config = dict(
    num_hidden_layers=8,
    positions='learned+rope',
    rope_theta=10000.0,
    parallel_block=False,
    init_std_up=0.0456,
    batch_tokens=[8192, 16384, 32768, 65536],
)
MLP neurons of a small language model. Each row is named by its layer, matrix (down: output weights) and neuron, and shows model dimensions 96-191. Each number is 128 + 24 x the weight over its row's rms, rounded and kept within 0 to 255. Numbers have three digits each. A neuron's up and down rows have the sign that makes its largest values positive.
Before each neuron's rows, "fires before" lists the tokens most often just after its 100 highest values on Wikipedia text that the model never trained on.

fires before: " |", " as"
L4.down261:131075129137131096139137113120117145107166098194115113149110107169122128107134139143130109134148139086120148092113130122144074126102142113103154136101146125148185080098123150160118129125103139146136163133167091124160145109115148117094054107119121119127118148141124121137164118115158121142

fires before: " |", " hold"
L4.down326:165127146092142144163102078131128091105140123118143141140096130104140137130084139085121186126136114150119109096180143099100120156122153147149153127147083139129080128124134118166147118116102118154137118161131161157124118124142160141154135162146180137094119172139123153141108120148137131150

fires before: "7", "6", "5", "8", "9"
L4.down506:094160126104167141121130151174161141137109104113122143109102101187152140172112143141108135107159139127129152130124110122107158144110128100115126121118131131123151123109153067135140120145130134120068083132126094126123097132112140173151143122117125121165105140115092130106155174089129151084

fires before: " to", " in", "″N", ".", " by", " for"
L4.down374:126123100119053110101147111071133114103133128073104115163124129113179115120103140123130142114127100087072143143114120118089118204159142177173070119127103117134149148161104139168131127126097089120127153139106132145128112137108143138165105131156156122131121156171100123083186074094102125145

fires before: "-", "\n"
L4.down271:117121153158137144140129145152191105160158155152096138104142136123120147139109153137136133133114082117141133082140137133096172129139151124110134141091093125110103147101161141115119119125137102066095077166080055112107127127108146156137141110139107128177110085112156132122111071096146139110

fires before: "|", "|---|---|---|\n", "|---|---|---|---|---|\n", "|---|---|\n", " ", "|---|---|---|---|---|---|\n"
L4.down325:151127118113121175122117060108116110140136114136122121133121134138108135157099106112132109092113102131124117130101164123102140100100112116093166110176141139074165100122138138150149113142074167148124163135111114116147139126143154113145132138115100155141140136138133133141138151138125171121

fires before: " |", ".", " (", " listing", " ", "==\n"
L4.down446:144129111086154109100128166136132147149131190120137139112176118165126112133121116144165108153145148100118098116125092122093163122142101135142143139114121161146120147127158124124141120119155099097131167137130136112107129113127129126163130127098110131096167120124081108103105058164118151096

fires before: " ", " |\n", "%", " +", " million"
L4.down35:149133112115144069125130142093129130106172127146138133119129156097141140113123120124143118126141121100142179085135144117123124114145099101109110161144124120123151161092126103144135143118103128100139150104143097104087144150125141131087162071128122141121131113142138128115166139123141148163

fires before: "-"
L4.down484:125111138144125114128168146129137090135114126124148106110158071103089105148138119091127135128091093127093126101136097121110168140135141131143126134151109129120139125098112179139130179127149106138078123148109153115122109135137158104093127119110105106100137115124108147118131108122142172167

fires before: " ", ",", ".", " of"
L4.down323:141152100142130094134120134118086128142118155126135115072208127132131128076086125126138107129165134103182124109092129131170152125138104132139118122099097147128115116132109192145120082108126137126166106118135142110150143134155118121121120122092140138132122160138141169148081136144129128129

fires before: "|", "|---|---|---|---|---|\n", "|---|---|---|---", "|---|---|---|---|---|---|---|\n"
L4.down355:083111131122121160158129164184141151096130137147089122106123184149126151134128133140125132113112125092155141138139136078123165114119106145119118161148147133151141131145101124158166140083126122119122162120138148170134125136109113131136162085108109131160116117125139157132193088107121135139

fires before: " ", " |"
L4.down94:165147140103120127122103168111101089118120100114097091095143077148156083110145159155130113105118139157133152114128095132102135122114157104078118121157146110108111105162104159150096190128122136114109146115092100097157143143127124070122148136155110120115133128073114151124082131139117149119

fires before: " ", "7", "2", "8", "5", "9"
L4.down270:114100092093136111165113131140155150133166086101120131150151142077126140116124124114087142111140112087120113125111139136097165153101073127118163096079135102122101116143165158143137160111180146094144132122144102125103091160120112164110102138095147144140122124157165127130117093122123062162

fires before: "|", "-", "\"", "L", "The"
L4.down272:119120127142145134126102125128129172109174137081154196142138129096132175165142134125106101132104118125125077102153124102138131116091161139091127128112110104096160117108095146070142150088105123143132143125126158109121107135149134124078094113107115140110144123134133114117140182135145120093

fires before: " to", " by", " in", " as", " the"
L4.down202:158108152134083118158139112136145135100143105126164150152143113148154136160140119115136154090119142094117111100157147137155073166109202116130161120099131126106122085129154165139115122120144143107147145099136113147133131088117137138157091114120147137143135132110125106159127120120100119133

fires before: "==\n", "==\n\n", "″W"
L4.down32:139111074141166138116143145113142171093140127126104143109148107123119067072122131140143096137122148104168119085133146098117143103151122110118112133146112134132138127125097110131149154088135110119158085126141156128188133135065065126084118091131090138139149149152118111122128115129124129157

fires before: ".", " by", " to"
L4.down181:110148140130134136117139128139114147131138137105152161142114100126164169131147133103132147130160144111129128150123143119142145150114104126121144089127144157163127135109133119123107142152149117155122059121116101097124102190153111142133114124172168101139080133136127118132136103119073141125

fires before: "==\n", "==\n\n", " ==\n", " and", " ==\n\n"
L4.down433:156120117125186090180118098143148163141089117162143174167125126169124136125129123120159105126134129077117094108129146111105161122139054087139127141156162144138128150132125190152115169094080126086147110107121152115124143116136091145095112147122155136151069136094116131127124115153130117123

fires before: "-", ".", "th"
L4.down298:186134167128155109109192102118178076153146100137127134127143124102149164096085137099107136142118128142134129130116127113109155167133093097134175135125124167081161136087119135134163111114132128131140130141130138118155099166120135126112149129136169140119101129176128127092125121101137127115

fires before: "8", "2", "6", "7", "4", "9"
L4.down488:097104156135156138138110164168153100112105131131132158133134153125142136162119114112126152149142115104154159091137142063086171152103144153158097171086156134129104148138167159163119171148126123132139101118106152133105132095128106144132149124137154147122095115166147134127111101107133150154

fires before: " ", " |\n", ")", " –"
L4.down175:136092102149125146148145119092134138100113131126137126134156135111084113118100130115153115159100110146098120151117180149090134139137092123155119116127113144124146146145111097140164111142126120109107146148159102114128121119131103162139134116108125101130128119191136093139140156072111143147

fires before: "199", "198", "200", "202", "201", "193"
L4.down405:141100132079088130155124092108139124132132112121125122092081083078113137133148145161184143148157140181145106115129151111162144094118113116125163134157108128152108107111103130204100131102165152115119138130152141163138142139136093104132120131109117130102131153085136145115147095139101137142

fires before: " to", " as", " in", " of", ".", " for"
L4.down507:168123114129101131151130135104139099140150110165137133125109138110121110135155131105074130138177092088131138103163132099112152110136131125149115115111127081117135142139142148151139147129107110137121094131090114160129120096133141162123132151144177111081137088114080123153140100104128067122

fires before: " |", ";", " "
L4.down421:137133120107124115114127128133128094126140144107175086102137092097129130099140143125117120134147104079140089147107103121135151154099112160140129152113099169139123117130143153135168148119120111136133127160082118118129097125143105072162137123124125076148182121114063129135132142134171131124

fires before: "-", " ", " |", " ("
L4.down345:126168117191087115142139154101169141135069126136124150127136148068122163144126098120138094159116145106122135126122120151153092154122118140139139181150109128130161170134139153103139123101115153115122144139163107124116190134135134124190157157097093217105128128117128136126086153104134160164

fires before: "|", "-", " "
L4.down153:127121165173128079133130127088138127075184103117128108126141117108136147142108133111127109128086112094120118121111145083106122115122097151114149176098122130122145127120122171134175130098103127110123129145089150134158118164125171163119115110131127158076108121121097149131135099123142121147

fires before: "-", " ", ",", " |"
L4.down13:097173135111155111116112128119134124074169113165173091118134143111131123088107099099137122119113134125138126086095129095061141120104129171166151101091110170093132127164066147158119137094119093087143118127082145129100103099130099147128103161118134152178125142124154090116116099112127136090

fires before: "201", "200", "202", "19", "11", "10"
L4.down494:120163137138077093097121124092123150150145115092140116146118085134145145108085115170156120116111152138135078124152159138149133143151074103131150143114155167164129152156102099117116109097116117103141145135126155126137131087134113111161129145126093155139100119109116107133131116155124136117

fires before: " |", "–", ":", " "
L4.down279:117157098178119109096133152133136114137137159089126143119130138115145129111143136128123151145138125099152123126103121099122180148125129140104110135154086140131101120154096126104120129113143084108132077151118102109121126136143125104117143118144108122115159126125152129118117136131150129151

fires before: " |", " was", " is", "100", " =\n\n"
L4.down431:124126157122139140140128127136114114114127125208155149113131143139071139143113108132128173136155165145118169128122088145168099137147137127136147117117095136102123128134113130126120091166135175149120098135130137165146150156111123084131090102085112154130070110159138143158108137163125154151

fires before: " "
L4.down359:144124134145087136111168113101145159127148123124149135136121128123088131142126099142129152135117129135107132137138111143109094138143136127131096050155117128135168098136131115142139134152097139147106133109161144134119126125135146096119114098146141144112139144162125112119148131134090129166